Weights of a small transformer language model.
Architecture: LayerNorm before each block, learned positions, biases, tied embeddings.
MLP neurons of a small language model. Each row is named by its layer, matrix (up: input weights) and neuron, and shows model dimensions 0-191. Each number is 128 + 24 x the weight over its row's rms, rounded and kept within 0 to 255. Numbers have three digits each.
After each neuron's rows, "fires on" lists the tokens most often at its 100 highest values on Wikipedia text that the model never trained on.

L3.up476:142096126110120131091128122135118109130103124131150082070111108090148113137141131112155106109125111123124146101143125135142119120096083154084170117128099144148147108160157129146105121130094161126136141116126109139122148154137120124143064137113129151097127174140127098153159101162118130120112084118165161085112118107131128164130141130145134130102157116121121114151131162142126143094073125121109146124135106103123139118131088154147141128106170122118175154136127107127093108095142140140177164155183161157105117154108097125136136110108098124120171149090127183133114155097170116139
fires on: " Am", " al", " Al", " tem", "iqu"

L5.up629:129126126151092101148148177111136122100122173168138124095150174125121149085117150123129168114145149129152156121106106128103093092135118101122148128118124117108143108152105132121134168146143176122130116114127137134127123126151116139130127105169092135121139135143178143142149135163187152109140147118149124141113156177139119159120125099125109126127133172116137091138147109141113077139110106141151112146122125085103140131090171162116146128158103140108141055186120093176113118132168112098158121130137144099128137157110113115143148124145082080167150148120126119137128169114131126148
fires on: "N", " they", " They", " sur", " to", "I"

L8.up479:084140137145099135139159132139125133137111165097137124113106118138126123128112110115141131099144113169107121178162166117084125096083086109119160113118127149104148107127126130142112130136077092077158167115146158142133159114082097124152122093113135129119143152129145101146124113144112128107104124149073116123077125109095129157095155136115120136134141103111103107143151123170131136102125145157105125109108111123075146138138153139103134145087071148138125153155162091138085117134130102189157151187113140157136168152091150145116126128133068135155132157120124182118124128148169125135
fires on: " al", " bel", "ol", "al", " Al", " del"

L3.up381:155160097132119128138150121161116186140153139117104107140122137147131117098140134115160111126116139144113142136121160118128109139117088117070106140142095184100179139100113115119140103130121120123125134126154103100110109147123141087129128112099129136149118129145105160130140152127156130086121111170120103081156099097163114198154186127100167125108121102100120138132165145111107102095190142135119127140106135139091108107150113183107144121149113144125126102099117144168130148134121151163113179133132148164160137165120149114117122123087105119136144079126129163097138140142150109136
fires on: "s", "g", "t", "al", " al", "l"

L3.up554:103120154134133150127106078138155141141138137161103126174150115155142133112108083105114173111117116157106146124103151140119126118146103124128112103151120140099122098117110129133168124139100093172125114144145098125138106133125130150183151094179095157115129112145155150145113096090149157131114161106126121150170132155139134110125096097095117159166138129143165140093084156136141088119107136187135124156157099164129108102072106129145176143100114110114140096176148156133121106126104129149173099127148121118105125105171126147135084082075134154129137117141146101152160152110140144153
fires on: " up", " out", " down", " in", " to"

L6.up714:110141105149119105122131108135081131127123139100097156116116104119159165135090106105097087122125112101148128099117113130127059131112092081114137134155105113142098163158167096132112109147145120126132123120092180108139191117121124142102107134180119134155155172140135191168144136146111122135092133162129109180101142100120143169099121104142133139133122127144080145108132152152117084127091097138131128092137110128103142116127121118126132160128077108144129107103107164139148131123102104116100111126126159121167119124162104163143164179100109145113141115125112129130150121124141187121
fires on: " C", " c", " ", "4"

L8.up177:178116109173112154154147114151142138129153152162083142166123140132120107104103113053137126174170125130108138147108142149114123115099178074115086140138156131112130148126117137135156120104120145156085138116122137124130147093194127096118140148165124110118100131114160167150165099127103118142139121119157072150094142138094129097121101105129122109100149160123099133115103141193131086097133126119132117114140141104125139124155122118101135151087082107141117120144151130127155098131134133124120142136115139092158111154146102120158149126062123126129163128097130081113098123139151116101
fires on: " C", "C", " c", " under"

L6.up853:132186137134163098099111098136137106166161176108137157126157117101102127117109116126131123124108127132100152142099140170149141136112114133086161124151154131122139157076130152041127088128109127114157179146114109118122179139117113134171141118128134113128113127049127170108136130108132112126152126128155127109127072143146124114140147124114152119093127079102168176126144170112130135150131134104136145122169080119096116147113118141176173145102105115094116157125134097160123119122161120154107124095130119127072141103147116171157095138155108147128100133124136091172149141181126120105
fires on: "ly", "all", "ud", "a", "arg"

L3.up830:126147170113121116108152115141119142124121147115114150132147083117181088139082123114120142135176138108134107112134111155121092120133149132155172148147103114145125105115131119095111166124131124164148135118115166159114122137129147122139159147163110145090141121104188130138135146132126140102105136142146112061137133141133168154076135055137165143136138153116155134142134068142123099125122103123146155157130158102134117167098148133141130116162114088146129088153078114133090133104127086088119106074147123119131109079117170108155146136119118080121136107115157131127135152138172148145
fires on: " I", "I"

L5.up254:122135113152147108087130105111117174135125168148153151107148127119125101187123141154112126141093146134145112121151128131136112135112155093137106138113122073140159112155141163142180118133086130090145139130142165172122132077102090119139132099106165141119080126137141150072133119175143139134124151112091171097144133105115143129117119122145122155097134166140149102122123168121115149113101100143127114157092172141147100118106177160149112126084129111122179095108099089146110145106135095074109134160110128106144118128124116154117087149140162136185114115165144139070123154149160095103
fires on: " to", "ject", "ect", "2", "ferred", "ed"

L3.up850:134138121143117154134162136101138130161161134115112160127134110126162151116103126106142134113164138087102133147085072127144165104128150121103190163091147118128131146130101137095138098136126128107167129083092130162105126103173118157088126117148151145160150154106136126106135110125156091123122138129104086181131132150139183128135131086093139131142111144075097138143125159100142116092110119156134146128135131077099095153106117111150158115140128104203145127108089161142104141145122125066144103116145092135143127133157103123134136121113137110091140065113139082154143115105160146132
fires on: " and", " ", "ec", " C", " or", "p"

L8.up263:132139116152126118124160123117112169103112154142135117103156088135142145111123162095097145098112147101136140114119131145138120141127127080105105153126162098137168130148124134145168118136124087077104129122091153162080111086170156147157141107117105125130148138116112114126128127120108116113160083157090146129111151151136091106107142106115092134132130134098128149105132137107120138148122122114114117150178143105068162107131154145131140166140107106124148167124144151119082114148146085128156108170130110108130089100160132100043143126141125128129175160103124176190212149144133138159
fires on: " l", "l", "in", " f", " man", "ik"

L8.up179:120121069133116129143102147131138165099091092145141151102133093115167129160105153120156137090118136082118158175128096162102126154092113106145108130133172113126154120138110141093129129120123114133111145121143142139095144098160150163129124092111155074137140150119114106142184146102142162108126096121085145113161114171135149121111171142123135115146154105102143151106148146122134166171122109157139149121134123098118135099189160126120174159102147091095140122097111101154120145093143112091168120139136125116137126125114136119119108138171103114137139159153101152163146110122168122114
fires on: "l", "in", " R", " sh", "el"